config = dict(
    n_layer=9,
    n_head=9,
    n_kv_head=9,
    norm_place='peri',
    rope_base=10000.0,
    rope_fraction=1.0,
    bias='none',
    extras=['capped logits'],
    init_std_down=0.00418,
    optimizer='muon',
    lr_mult_o=4.0,
    decay_fraction=0.605,
    batch_tokens=131072,
    seq_len=1024,
    steps=7973,
)
MLP neurons of a small language model. Each row is named by its layer, matrix (gate and up: input weights) and neuron, and shows model dimensions 240-495. Each number is 500 + 25 x the weight over its row's rms, rounded and kept within 0 to 999. Numbers have three digits each. A neuron's up and down rows have the sign that makes its largest values positive.
After each neuron's rows, "fires after" lists the tokens most often just before its 100 highest values on Wikipedia text that the model never trained on. A number after a token or word is its count.

L4.gate483:493570511482477481486545511471504498457468473493503506499485487520471485497538493529515504502467476503473520479477514516527513493515467522486490449501466472508472502493510482508506517484500457510475485493528532501515481529502494482473528471540528523463477502448500493533509489511521502519508488478472500534487487466495493528506525513595493497525515524484499489488540507522533476515460503475474513499481477498460515555501501505501536514502510458514514492509521522497551505503514531510534510500525531479478510481443504474482466501486504519536485528526501483479516535558506500480473493493533512507527430511530498521545523474473490563494516502524496514506509505543505474514479489516509555506513536459515525498443477528455508516463469495493488487449548511433492474459495520
L4.up483:521519499510446544485484480560515516507448512510510471472546540505469494514496502489533489532546508449521499526459528526535476505502479500509461513518501513503460500489464530475444515471506491532493517527501481489520515509493533515467528515529541504471480460510504506491518511507501479503478519513498487478501481503487504491471496531454459460496458505534445483494457468505521518497474508519479503510526477498502505472520517502494508509474517518497467465493480507460527508453471526496520531506494553508540517482490524492497483510516502498566469492531481508492498491561510530472517512506504513503517515438511496512487518437493487457575515508478552471476477469499475523496516485558451482472496527479505455453521455458492542513485484506521485463505500535500503475471507475
fires after: " the" 34, " (" 17, "|" 7, " The" 4

L4.gate1187:472492572538481488472510546507467506505498486538502513476514441500451522475516495518466498474483487491472486490521480504494462478518480537523471487476556485504494487501497499501565483465505457533484501502538520514504487450519503484518502517502523517495485483509523513490523497491479474483485555481488513489477479516525443482467485502471503485507498500494551507501524461519466535556460504529515490484519483505507488480537470543531526520514551499492469519517524503523513460541491485466486485480533520540520503510491542524481509507451525492490472494490567491489552506490509509516497504502481484454510534518538510479508461468498480503512463507499485515489527530481529496485483487498469504534558525494521509503500501491534492500482485444521529483461460502486516518501461498
L4.up1187:487482460498492475493451499523481501467479521547497536485471456479477518495498534482537489516513537473474514542498512469466461464545499547500504517506496476512488520511505505439502501525544497474550516536526483474526484524472458489484469487498503524488500457524542484498438511516498489464481525508501500520506491495513537501486524486533472465502491540523519497451477525526482538486499505507472484502489480489526480497508486469528530435478501516507500485491527508545490538503528536499555476548510461500522531486514502503553510446460513512556466479525502500491487478477494505461470539521498551507528500544510506499476512510552504495500531528457486499493494524529498503475556545464467477457477471524494504500537491520486487496521539506509493500530480515485512481482549464
fires after: " in" 42, "," 13, " 18" 5, " from" 4, "|" 4

L4.gate172:460472485468462497484499493512520505491482522489503496537522526485488512479539499488430509516490484485484497450489511511481513516550531503510505490456531510581525447494505516480530431500461483467499463499498452502462545505463503498479498527501492478554498474503543492483478450496500475490509505522487494449513466486543473514539477515499477524532482463470518480505484516485487476514551525492493510453470532516502490476532473495503448505481497495499494491484476472511526490513506503530529483488490528499488536516546494474484512511481458465501502502478485523517492481484502528476525468492527467498510552479481460502494517469538498553506504478492506510534482484477498490493505491536524479514518480500481506481514503493487544495462478528506521526512471492514518504468513513
L4.up172:480510510484478464532535506521494545533523517459504509498522515505510501507515472541461452507495467517476465478485520501504509527526529508473514485453501491545533443530448496512476475541487500506526484508523506543440511458463488505497536517513474455508499503513531478484463486486476445489485555551497456496530525497521476505532512513502505524503483459503507467527506474473512510544518503512484526470468506512508505514470505486499454496491463535522499497510466470530543490525518498532534470459510548516504516507498498455493487454491484462506466519491520504523512489508481486445498521499463445466514512505497506517498523478565505540530519481500538497516479495492467514535509496501492494501469471483518457492477503478530526509460506495496542519423470502538511493504463527
fires after: " |" 51, " of" 7, ":" 4

L3.gate1263:483515503502514519502485495545505496506479478529480499510484516466495491503486503459507533549475507538491519514501506493469554538497472503486491501537529511481513479488533520519525529516505517485494492486514502540498479517500467509502532538460529482537472456477490497451486459452501509507469563501466496489507491516501486505506444516526518524502468496477501522525493474483475528488487506510457493510476481532504507520531505499489489526455505479548502480499516499516510525456449535487474515476529507505505577502484539487435492535450531487509491512511521464528491503519467508443511489475464486484545504478511461540520470495533506498529515484564507523487470537534485448484490480521497527473491477493523487533453493491530495539507473472483526500522526558536525483506502500
L3.up1263:515498500490505530511511503479543512480493472506540500477497485486499488482448517511482518519484489518533536512513488543505529500505459503506486512500542470482512478533491515470520531502531507496479497478490492521475497487526511539491450489478483465473517483474528525508521463459495437529505512520502475465518509475531474485529431510496493495478472482503513473494515499493498475495521487483509507534485516479497487518452513472465524494537518521529560495470513461522506542467502505484522508502515523484508502502484497498493493513505524564481439498506519519495502504463536471493478484513532468436499509523520448545506500509475479534488488527494531474481505505500487512466479484519539492496519468484482497543483519500495538507482506497503513505483509530511509482496522512
fires after: " the" 72, " The" 14, "The" 4

L4.gate560:506505470504517516506452476514487496523485436501503488509468502532540477466480478484471512537465488562473488500513489542540552515471503488483488534504528439493525484502518530508467501509517491497497531515433515505480494468507514497532408474494493505501481528453500478518495491529533529489496525456478519504477486466487467528524481507494522473479493538532511493486481457465492505516505506505506487528475501532513485492491531458497465489499525491493513531479480490494499552483506460461517514500497500520504521489514457479506492521553456482539474522509536494477469511499488480503519502508540491490499524557527460477532507512484480493550487515528551520497484528510510498468441479466516531508495474512513463496510511486522530503483496508493528460503469511485501507485529450
L4.up560:486531473494511447482489451538475474541516490444506535478497479499511511502496535530487506514508490519509519428461515493477477492541478460539448532506518490499512524497498468491516475504529496523487536481494533503516474481474491494482512489521508505520491536572528487457522541495500506546501491491457496512473493479521539454548513487532467500547499507524539513488514500504539528455510502486506552513486512500468475490508479471504517500459490467553528501512512466516488504459523534495516510500497527455478499520467475512495482520474503477487507472523499502527565496555480478514498513507510479483502504466507469509496524495473491534469537539544501446513508477495513451475532514455530478526497517480537516523537519481515511486504524522479512497543467488502544503546473483
fires after: "." 25, " " 18, " \"" 7, " W" 5, " the" 4

L3.gate645:466513472502498570506526493471473558518497535497500511544467496516503516505454483509509490444485537490505555494546490488515470481496489470558506492505520503461499496446518517462515499499485492499520518555479472491488493528489487492479468483491521493530493531433526449480500459513492499458448481485512504483491505501455511508512502489496481498515525544552496518521469494464458542504477474464480488494458491499512541497506503504494476520487505505494486489527476466489479493514493469487485517465518491514445527479496478489517519494510533463521509470522501478483528496493540493525535491488487497497482474461531544501516506496527460527490531493525511487501520527521491484491485571496488464515525498493470487529474449516486500514534511531530535497438488476488522487502516496
L3.up645:506484512527501498471459500540464537486496476502512543454502479473484514481477461494451518445462525534533522521522473540533477498544531518532463542497492516520544481466516517503541536520492516449487485510482483521471490507526454477486515521509510470459518496487536499481503513511540502468501437478475540497503514518527525487492442475494483459484525521507504541518508513480489524506494479525440525508479462485515501538496495477537480479513518449513516483504498468486491503519479513482494514483501485523491499504508482516477517496485486464455492453456496457467488495503488489506493491437514476521566467506494464525483488570527545521488531540475509508494512496534497491477502515509551499489532522489466513486519521496491549529517507498530515529488483504520470485515536473
fires after: "," 33, "9" 5, " 18" 5, "8" 4, " January" 4

L4.gate929:461496496452494482494488485485500481518498549498516495498540515490472497489462538467507525520524507500507515516483518525524455492485473511550510470490498463528506459501504530493497537541487491517480471475522490509502501499480487443480506528509504504503509501523472524515507457507525483537474487520518553498544469466498464467472504536479538511496525514495483485502501508508514463486483473519566499505480494557503475479487476467506462481489494488537502456507481481506464501485511499460509431521511521522493557527455503541511522536494523455529506470494480503501491562455528468511513516495464484493473475514521524549489457509446496461508486491560517507510494511486494535476505531515492507515509489481490475511502482510492521480473511458519538523474511475534487466508476504
L4.up929:488488505519509515484478485520507498520507480516510490464525509509494484470504501546493486478476482476514476518460492477477489502491442504528493473487490518512464479478519512472516540463518490502522517469507460523487497518521490505509463510538541487520518511508507491520517545474535512542452534477503535513464533490471471481520532506472544475501500478544508448493486461513499464517508513498483514508463467499535557502505550522451513481513486507505530527491482502513454466504521518471491491501497496536468481509507496499520452486504530489498467482485523506488535447481468470473488486521506506468503469508516538478471485451467524570510485524468528530499492461527494485498503509502501515503557512505459520488519481497512502537510524496505506495542514484512477517467460509
fires after: "," 42, " (" 9, "18" 6, "ch" 4

L3.gate775:488487486505532497480485489486522519481505472523486513496501519507493490473523502477448528492503495520501477435508526504478537467523525450511478503457482520499535454498527505517512522493479491449489485523531503508503520504480476481499473556485521467531484502493522483495490485505509549508435536532540488501483478507513485512477490469518490514528509520516528513527487531478503537447518467469534483483464507490497508471504529503515503480485501512491496493445500465537501478496492519568473450471514481534484502471490491513478507525520489496507493538527521512489503486476490490491495508530510496513534483508506527486494507519473519514547529463511499482529484467503509525521492537512468497494477498513498509506516501509510517504518519511446495492504451499488543510512457529
L3.up775:497494468516463477473512472491549506495459518498464502491472502522504555464496471493521480512498522526496488493504515501441485515516484485478496519504468475515524478502528520512515491538502452502485504487521515511511507497472488480537484482477545428513514508484528474494470531498517517502524532462533520508512502488494509492497483484503522489506503452471506478488527493499545467468550512448511509498547484486527504525483486502534507509488514498557479511485517439451521517470490472529515474502482492472478538511505478504506536467507529497499519508502474510516515512537506516514563495490491508526518437498485470517494491480518509468482466467486514556503518470479490558517490498556519500533474491525519475549509495493520551471487518499428527486452476550475522485499480489
fires after: " |" 31, ":" 11, " W" 5, "," 5, "|" 4

L4.gate805:505497488504489481543531470476456482473482478489485497485435491491545522481503506521512536504561495544497536494487544500492537508564499498489489492458505511519506495503513518498491538479493495501471497466522495509527500508509497507489484517520501454514480469528501526442489508496500511504503514512530471480520532490500465500523502494497511482489499494510495538527529472528509508526460495500540472512433467453472540507511490514462501495501506513517511499490522456510497515538460476506442491471523481489507533494472471485445523497492472460526518517491499521522509501503436503498529464468511472528484472485478530519586508431466514506466500481504493560493519451501534515486500493526501543477519503480477524527539494471492506505466519469511505516461512506502540513475506527
L4.up805:573507485484494545537486513497493483475463477546513459534538510508474482518457533481526569502538494509528517474457499496559511467461514490485536464487521542497474461520508493520506489525456529501441510457546495499480549467547545498537501487505520443560551511523516505502511498505489512537537530471495483497453519486510500492466517479527491499484476523488509478536533480470541480552452524516500488528525504468500497505570476467489499518484528506515516490536475458505449465491477502523495467464485490517492527508494515513509475504495513534504474483500509476517492528509449493497509497503506498521468495490515481495509450494524547492486504503482480506487516548526505480503524492526465477537488490552486478549518518516531513545495451485573486516501482495510487509535482500
fires after: " the" 39, "." 15, " The" 14, "The" 5

L3.gate376:473530560497546508494505456485515527484474500533486506544501476485476509531508489502516526497524477468506507526465494493509514514500525508527496474488535499472522543480487476500463499488491514517487505448491526547535463460498524502506529483498488465490496472492507487475466500503505485462523512494516514509494531475509500522491510567501502521515472499468517492490518586486486522497454555462539484503488502456478485461492515500507488498499481527511498443496532489526496515481537525472488484478511510520530460507521474490541478527547526473504505527481509485508491472505455503508497505496483562508490475491510477481486496514512504482542525468519497574474503484512478524511527462469519472508469516493496529496507568488499484492518488505459483539502461520502490492476517527
L3.up376:529519471529500491500520485480522522528510496493496502515485499478567518499447540475473491518470465536469483499493498481490475555490493504456491483491464498488516533485547490509542497447490511471503514520479510462487549574535488524498518468524500513510495490451481487514498453461493515483497505481531496511489527481531485481523463511500513493542460479499527458453503532494489509454521506512483493544503526506522473464477497524535481543472483492521508492512461482476477513491486474488478542526486458500457498461472583465511493479513550496491502529547496509477501499500542529492479503457486473465524485524442486527524511524526513505506502504482496506529478515465513520508504504477499488522513473464550506497487484540527527496486494521453507508479472493500477512521457486
fires after: " |" 31, ":" 7, " track" 7, "°" 5

L3.gate842:469503488519541447475462463493467500504514520502479479487529525529512531461460516507513522510512522638470505504505484525489488497506470496498497527484480473498492483519479506519459484496494507525497486516514465546525510486503479478521538470494504460471513511528509483449490526481508473456465520483501508478523522498524486534526496506472490461502456534545480473498512537520467498526505465514494476491519459486467545508520487499505476526514518509514519468544480532493513533497467511506501485448490473532485475450457498505441498556481496529508518513501503498481509481479503495493507458507522502478469479547505508470541481493487432483513528538511513481514468501539517474483541469503499521489542486475493449513521494487516556516572518491503489535506532501543532492525505498
L3.up842:506468528508528475481506502497495457472525491503494520462523561489487483518482521515485516495496465495459487496483522485486444546511492482518499488513498487488502510482437502528482525534506555543485486456517525477533499511492512493503533523467523504543526522488511510481524501489460529527456505538478462494512501518496508497457484581474523501457486509563499495528497469467541515471504518535499490484469466512493526517461460467506512517491508503490527516528495514483482519494494537518491525482455515482490531521513537488491479486491494546539501468515495485489500507522486569455478523539509497472530458471499547491510499519486511482525448508461490471522505499549522530475445504489533502524487513506484525491519485451557496516503473506558521512470518500555531457466566488
fires after: " the" 70, " The" 9, "The" 8

L4.gate451:493500461528496514524470508495501485524551543495524497512468496474487501487493529482522489471512489522522487519401536510529492520470507582507508489464498477462522526486515497532519494471529535492551511500532467506495473484496480494526499467537447531556494468498496472524520480499525520468479524549516506494476483527518486527529529461506528454490482487462483488469496463526522478500444503491502482473473493475507505472517473530489522503510470511478500552523477528510500502507484492514505496505488453548490440482500509515512511513474504493503497433497502471554465501569489507513496512531491490490502482504524511529487524497496500537509518509505506505513534604505483537466504529505499478475533510518513517503495474498481494483510533487504499514503506524530536497515503490
L4.up451:540480526520493497536498504482461489469465497529504502523509485476525490484508540480470506497513507516490540527550472550473489505547487500472553476480489509496541494480487498491476520502484510506491517516442463476527505499522458529543539424470498501518547475548500518452488490476516525515525535497511500495474508476508545516497507496493512488487478476494499560505492468495515518476512434514489521506536497458542452498467480523500496517495514526507513497512493493438506497536505466478477492503516506524518467513495517542572517552472498539519543466464494539510485587526518493515478501462522490504509490476508515495487459506504467475539496492510493507495509516456505505485507508521522459472546505490478535468557481510491529499530524510527499463512483502482473511506473484
fires after: "\n" 29, "-" 21, "." 5

L4.gate402:508509549510524475476481510507506487543512473491519488518487545509514498481551490477551484529510499480504479502474527540510473548495505517513490476538466504453480474439510518541488483489451491479498510514490523490481492499535497519489483486496496577544496475468479512519486470516453523504542488499473499447558459500486474505502548445504496494514518532485498476477542453501485494522510496544520469491479523487540460525479515523530462521498473489443458486469485471510488535500530475483557474482501509473472507502477494519504498479473441508482517498528533503493535525477517535541476521449506485508531519523519476472514497490487493500514487519486495504533509507485448511494506479486505506524470500461494480518485546477526479493490490517491500488503501501491497493511477501
L4.up402:574537512498524494467458485477521497507499482546512517534555508477501467488457531521551576536504496503514490456501507474499495498510476540515520504523480509500519528483509487487546492469483488443464426535516496481473520512493480517466507473529523501523515527524466505510498496515450511499535455517532503504539491471500443488507532481513539508471517467496531516495490549467528499509515509502502504485484506481492479495511525484540501534542502522480493551488513465501518475493482494469480506521494530493451519513453558538503464519501487518488478551545502447512475466476473482459484494523478487456540483473522509503521484529481475527510546481537537458505540482498515458528508514510475477547482465518520521452494518420518503483511520485540518542494476487468499449505475531
fires after: " (" 30, "." 25, "–" 6, " the" 5, " in" 5

L3.gate480:546520556486478514494490515536501509511520500508460530487516502475518504462531495524503491474516508541546507488514511496495441489499486489551515509455516490540473483441478465547442503514519483507483494514490489431514519515505504487526502482517452455556471506490493560509445479495535470535496506502476491509512516508539478516506486538519519517478510506509479506531488519502504537470473516496460513446505467497468499487490442512522538493551510500503513490490466513470507464501511481498472541508486506482525529485519476501528508477525510496483489541489479503501511499495504502495537514526523487520507516487538502517488466512479496534485488553465521476482543497526473515526508580530493490491540489494464505528507527477529474479488524504471478503504494505519481482476527490
L3.up480:527501466498483529491500544515495511500470506481452531530503530519476467487475495529508510524502483485490501492531487479499466479498474500508487493517475495493498501509475519504510509494493486554483446513474471509514530505465492501504496486470477482468501469515501500470501547526468511441486510492515536506483516498497470514485485533474527538563467487473494512475496486522451481488507462503517507542470472491488520470540504480443526487507506546484493502469514468523518495527504489524521511486454516517493498505486499492502494473505514539492501513502505555497507513465466451432542526537466455541543477488470460459513517523463542501523509521483498499513489524490540517535510497460454525569504459505493532478512486491472501493490494517501477538514477537489478508534465492
fires after: "-" 26, ";" 16, ":" 7, " |" 6, " Goals" 5

L4.gate653:485515529500514473491517466477490535476447512525528519500498515494483518508543486489551475490493504450517538518548463441480480496503513531479524478516488472535488539482504506518485480499482565508487517504493518522477494438461473541525538479482479479513476497500504530455508500494492497484482478523480502501518500462517524543514491493477471502498493489439444465526482481511467519505527530502498501480537493509504505498503539526495477535506516511510524500525482495497461509502478528475481507543505433480535462560486508502504494463465464511516481529486500497510487527494473527489499534485480535511490483501515482456503503477513532484506467473500458483484493496509494496519449524491509506504458516553468501485524530531459496460521479525484496486454485489447472518562505505
L4.up653:505541494518508500494462507450533484431475483517481470494477534474507499501541493484481491488516477482528502502525484471509493543483521521513501492488503443530514483503513509526515488488505507541488461465492482504493473472491505450496532485473503467532488503549518505479437481498533537514455444511536521497465497493520499539514500484530495504490515527485428502497468454518508454489491494486501516463528500523518494490534465484463494459482496556492497460513486502493528496480480551541469545519497482491484554488523487480472528506522482517505536532475486545492510519545506533516518506506481502493486503483527452499496479512516530456491482508422490489553496519471475517497505515488536510468490508522525465473495556506519548520516538487463527473494524497549461508450461484
fires after: " |" 52, "lav" 4

L4.gate1274:490475510536496473507528544529514515498488472528459535494518520545531505511497492519500548449533492522486488483518489507458500551498468504513507480480497488514492466468509443516518530483512477467505510473528521504497490523481527466501478528440507523521545497484471453526506464515535500476453564530522494529500548519469474480508499492486504461451522465469463515509504468498496483485522453526481494447500490513516482477481485482540497496484473477510534543531505472540528480497499519513533513488516499474505535503503537534541480514477511499480510498527467506519517551488531503485510519507502495493527454533513504506481488492475510489488489478483495451502519480470481500483509494491474538532506473474516531490535497518505487459492555543488504506473470562487529506431512505
L4.up1274:512506451514453502511513485523473506525481529501475486526513514519503548528483516510523547494537502533480532543487460484523473484515498521514522498552528491483494490542550507505524476536481482479535450480493538508474494523443534527531530541533507505498548537458498507500498501513505456522503503499492471493538528531526506505462500495477503519475493505516499532538505482555550544504501442523515488547547495503507495544499447465528549510515509524512491482464498484495490498520494470510518472490533464523494493521549493514482494512497472505497561472513448543483503495480473512470539533508451446528512466491547506479527498524537476435464485480474475511525508485484483482535513483476525533500454504541500482465514485533466488481504510533461514485515500503509503449514482520
fires after: " in" 22, "-" 13, ";" 10, " of" 8, " the" 5

L4.gate293:478478527525468540502500454504479522517493549464520530563519494509507487531475458486494494493509528518524525481462481498531562490490512462488490503523526489517520483536467509506493493505517520507495489526525487469487520550454495501491502509492477517498457480486488477471519554565523485531541504523500512509536512481490478484500512504477462475497445503452495496498524498513518511490521446469514536516523494472487479477478499468481519506482507511463506486540508508467498494475465485499496496515508472500502491464466433481468496531508496511515535473509551488540500494508497517496538486515522501489521490436536537517553466488441515501487500541493516475497476530512532509468482494577504500460476517457483465526476512497500517529516484493531535518466478514483486529552491485
L4.up293:492488472450503485535497486494483517496512490487506471515486515516512489527483540538507510518469500493496492467479501489514460497495491521552480500496490504517495502468469521473514513489538443479512537510497554529469498511480520476513498509486484484515491510518507522522486518524530476515497492535514488528484507457510511498492542506492572509454509518511508453509468512480454509476491526515484539482470444509508501426469490523432504507476479496539529555522509519501496467520449545539488504530447485442560484466506503461536561502521535479486507504456497525471480494502519496535500512522506487482523487500472468487496505484506465486464514508525525462532498503487506515483490535492495532548513494460515531498490484480513497493535490537481508492507472529551495527442502468
fires after: "\n" 37, "|" 14, "," 10, "-" 8, " (" 4

L4.gate719:488466526520530554508533522516524501490475467535531553531473493473524511485506508497546523481497524460487503503464548486556524484520511527460517521461452512529482483492505488522512507506487485518471518497517497481514500522509485491521513510534484495536439507441506487510488503483500538521533485513511487511515540512484485509508490509458464462471475482515508515467515493498454524521475497493510510464497564507466507494469491490521538502481494506458491472459517463459522512518530499502473529517546483513512549488497513501489504528506549528528489502517500501499488503498546532487497530519473496463495499547470515510480465458491459496524505461537506503524476493485520481522519550488541527461469495485483476505504513465506480469492542487529476504476498511478488550519531466
L4.up719:534494473511505524517502499526475480474514481489496515518496492522466515493514545512502537497491470505491484542581490513510520514545497488540491515511518495474511493545476463513511479521473497478500462463501508526485528487497520454548501481530462478456460500475511509466490469515496536485503523471458522494504526517497538508506500523519552519469534495489538525474494476508497510526531480467463501471476510484490540484487550486522498517459492494500536499463461537478523463470514497503535498526503532528489515477547527508511483521522493507514480484537526485488475522499516467485496512498515490464509523513515471543500529472537459488463517483549477526499502510540484499478503521510516537449527541532497450496475513470496518472502485544452525522510505481502513453535496517
fires after: "\n" 29, "===" 9, "-" 7, " List" 6, "==" 6

L3.gate312:466524492491538505528468524524523489512552559520533479529546538485512563491503484493512513503516485492496495477504459487499482488483461521505518489525490522495492493503521459488524508498449516513480453469485541489493481489468510538494513569527512528500498467467514482484498497482459498530477518486485490506530533504526443485439453520510489505527560497542494511526464540472480490496495476475486461468510500483513488523462516455497505500492511479455490508514502530511506469561466505539466514474460452486514501511477471496530545531516501480482499496497461465520526473471489525494470498524485491508488556498522484536490519472515515496438529516452518462489480476504526540515527517511491533506499504488472525488523527499506498506481470512465484508500507480506517549463520510
L3.up312:450497467467512490469482504499536467520460511527521529477495499518497524484538509502482510507505508525499504505516497532508505468475526515504494531507475509572494538505516498526532483481477509480498525537512545498502470464488475521492493502498483510472502465494506466489476510504501530520486493504485526479496490553474502511530494501477466495509514484507520493538488519518480515493493485503465520489485513498510515444523500434536486497535497512473453522481483456505487479517517487509508484517500486500513453479517504487546493490500469467505495542511489485462503506477524497508469541546576491507464483580510476528472507532521481479469511484478465466492486479508488495467478571482494517486480540519486540502511537462505464542476507459516534471474516456543510505475465538
fires after: " (" 23, "-" 21, "\n" 21, "." 4

L3.gate874:497520519528495478477566543505470476496472531492505531547505503485471497486495485448500498538511492505546488507506523503465485475511526488505505502460498492507498521439499492544473485519511493536456483492489499536528492491552516487513523501500552514491481493536453557465468490494535494500533464518519505497509511546490520545516509484508515475513484501561487521464486500522458481526491523489478550494502493480501509513496491519475541473480492481448504510522524480536485521508565496529506496514446482495545502505497506540566512531491523475535551470475504501525435495463510512491493504516538499504515488468475484507493465505499464453507515506484525547502512529523482505492462524517534510464495452492480477510480465521517518507520530526551515499485517491544490546505467492
L3.up874:489484488532484496499520525511515542448502512503464487514527523481515479481458507524516528506475521500512461516491521490464528498533504452474512508496464501522530552446510533510503470516487540516536511484531461535501499533490511505506499443497502513502485488507493520492506489512470515564506452512488538484513465479505507491497497522470495533519473466512480520462497489524500522512522491516514513505510490567492499498454501520533525527461510513555537490487516486489474474485528507516487455481525512513543546475502511541494476485525561471483481472524501477544514519536490500432501499495500498487501469514486492479519521464517501546513502520538494546540491486511517552524483511506513492515491509499483504485468508495501533494546520526508507470490501524525486519451512452
fires after: "|" 36, " on" 17, "\n" 15, "-" 7, " +" 4

L3.gate819:509521469444480514519512512519486534501480501493494482468487545550519527465505521451493468527497500482495495532482500490456471485485467493490524488514498531494515509518557538468483499532488499518497526523520506481460457478511493525487477521506493478520457486520503514486506491463553518539483508477485468519510510475488474525479465481532508510499523474480542488513506488480448510461478549484553477500470499458489463471521482514542506509510527519530493493510480477568560528516473489518483526495498498496528515516534551508490455470474496516527473483485461516483504490521505510487490516494527495483480453547517500471475496524449525530512453501481514492484501430500510533516508524488454471549495454520511490473538492505488505502535505490525514514470515480519483455489484539
L3.up819:526501542519506532511542509477515521482511525534519474528452512434498480480521506485498540518492528516521475521481539503484498492535519503519497509500518510540515450498533521465461487569489484503526488493522506463508518485487466498499529511481484512504519529564522490491482467462468494467492531503534478449490499524472475513476459477466510450493522508524508532498484549497483501448447487471543497510457577468511531496507482454509528473488525512502468496526458509483496503504527446514511484438458534498474501489472532531495494476517520547533503483474480508497524494446524567505504498501511525489506473497474504521482505515573541484541509536456495460532510477465496488506529486516480462463510505471523527482486517477525467485528503485469481505461540476499524491478499489
fires after: " |" 56, ":" 4

L4.gate839:489558501488469480488497515462530502477497513571509489528499526463479499519531530482511515521514454469510491527470560515490509520504476497452560512491478544497524532486465542487531468492472523501540498544490528492496507547535495514504478477526483493476482460550544519545469486496490476481463488524500463524485511525503480513526498519516505459482474473478508496486495514489493495517487496517499489542501520552450450483539523552474491530505526514440461489513529475487500488510484520494507512492571478509478525461515493495489450472532535502515514486478495505521459510524507503492466458497518475511471464521503532510501510488497483499463499527499507526515508527492471526476520518519551473480498481528486523497477451507491507482518490537534502493516487469531507501486475477
L4.up839:487498487478502512549508509553530521512492515511482503484479476490529517520453519487555529484515468485547537484474497478501522455497480470532545513479510482491491493536497569483490497477484489476498519489534506502466499544504530484499475437505511498514474488539512525489477480488523470473473502515519474472516540448520475536499527456490485497496547488499456497434488550510505436487492527504506514499504480504496471490494494510495532548486487487488484476519454470523582476493491448513516514439508551505485506480513465496478509475491522475504523449464481492526464532480491499549485532493479473463486468485469496498486515501513468480504503493483482467488485504489476525493505490541482524503499506525452488478517513482489514499521502536458535481531490527498481505477534520
fires after: "\n" 38, "-" 31, "/" 5, "′" 5

L3.gate40:503493499507517475526477506489475511464490513508483494511501535495478530518514513517497512493481484489532485514542520492461556470504468544484428473483464488458471522460505464520532532459524504475500464469494524475454482471512493541500529493473492519490503485499476534443496467569504506523504519531517536544537529506499501503485534462478515535503509493487525507501527506506475504522505484512475470566449498488498522487516502532492501469512505518487501506508473531547485485509532519504481479504487499530544566480491479535516495475504504479464521470494491495515518485455469495458507495485537533485488532481484504539501440481536513493473531531476500470500490491501500441528503491464446491496454479524498521528539512508509517493468530483467452495480543467506471502481465482
L3.up40:517473499485475481504525526457511538497501506517524492457519557530527481456495527506520517457478486506496504456486535463502528502509520537543479542523498518491504502516506515545499484506509523499490517477519511495504532510485507544522532511507562511506518499504505515514537510484546491581477549511482498479469489514509477457495492486477499489458498507474507480467513519473551501498513523505494555524464514465508516489518512528480495519514472518510517465508491490464521514537484512493535548467483498503483485540506523425513496527539459483492533536495523482505494507496513498527503502559525504501533485478483524505542493476470474461489460521496475507513532472550506550495524513547532509498532484485510498490513506494527515531514502463481461505498543464534515462470489507
fires after: "," 22, "-" 17, " (" 7, " $" 5, "–" 4

L3.gate888:516490469495497451456497513533470518528505484496488518531492478482475531504502465504473507531500519489506522528526459492465495483509500529517482521519538528487504501507451514514496509488494486485532445474489508488475491510507536512461517460542490508481512490481528486504507492509487509519473457482494539490461490514511528504471525509548480545513483491483502458475496509476491489532532516487507495504494501487535495462515542514505461478487523528508519451513541479488509500542489536477500460524442515493495495485475541498522501537498525440518505484458505463515524501481477476499542520477493488468509507514491537508475468486541487488491460526544521501522439516544506508496512479474473496521504503491530490517464519494463473531498481511498475516495496505475517531480514519
L3.up888:491478519455492504520515540502484505522511470463526511534517501505443495515427466529469484505518497524524532544496456472504513488515476530504500504503508496516494492527446482472516530498493449464494537497475516535504507475529465487445465500515471548510540482482489547503530532477517502551513482476497521513508533505475485459500488514519479514495490506484514442468466480470545499517518533517485488528515523514526491505471514510504531491490553525486491507462513529479498476501481568499514492539527511540487481463501466497559489541507493492508445500509498501517500509484470501518528493505473518512513518541538473504497450482485553533478482516518509507519494485491507504474471545523490492516535520524493534496512498454518515473503548538500508514524454547491490514514519450
fires after: "," 18, " in" 15, "In" 11, "born" 7, " of" 5, " In" 5

L4.gate217:512526554506554517473522481506494511512518487487492531492486496453502513518446546485506527489487483485491484485498460442492496497470491544477546492465465498489457433567502480491497524504475485503535477505493507528514475513538487500497524533501493478525426471525562526503507517497479509535491485549500498497518495491488487522521530503475530530558528510466501501514461530510460493502458498484504519479514451519521465484475495495483519504491479449517506514560487549513457504506498455526498523515522499490493491490478496506520489475504516435518494518469506513441529460499492495483490488510508509507482483523472503526510493485524489484481495503535482497472507473496449522522456465482451512521494496474492500529510497484536522514535471515486519518479477500501502455545488508
L4.up217:544474521465478510520495503506532499544418510478534535522487488518486479525505542464495522465498512480490504492492500485504489488506512528499453515482474495543527471493504515502469516484509538527484528491531480508455525497505479480482518517475486577525556504518489482568517504500538480510521514499478507529495532570439473509482472544538511521510506515497470466501465470518478466521546493513506531548489489520498459486525510460461517516502487451536505508498503476490489447481490475455545489440510517512465460470459506497478472533492459533462531447521501495475498483508491508455523509517478509502499483485474516489532541494541539513504483535429474481476493518452502517507492500536458509487457459481513488526497484521513491479499509485526474557491523501542520510482495544
fires after: " (" 32, " |" 12, ":" 10, "18" 10, "," 9, "." 5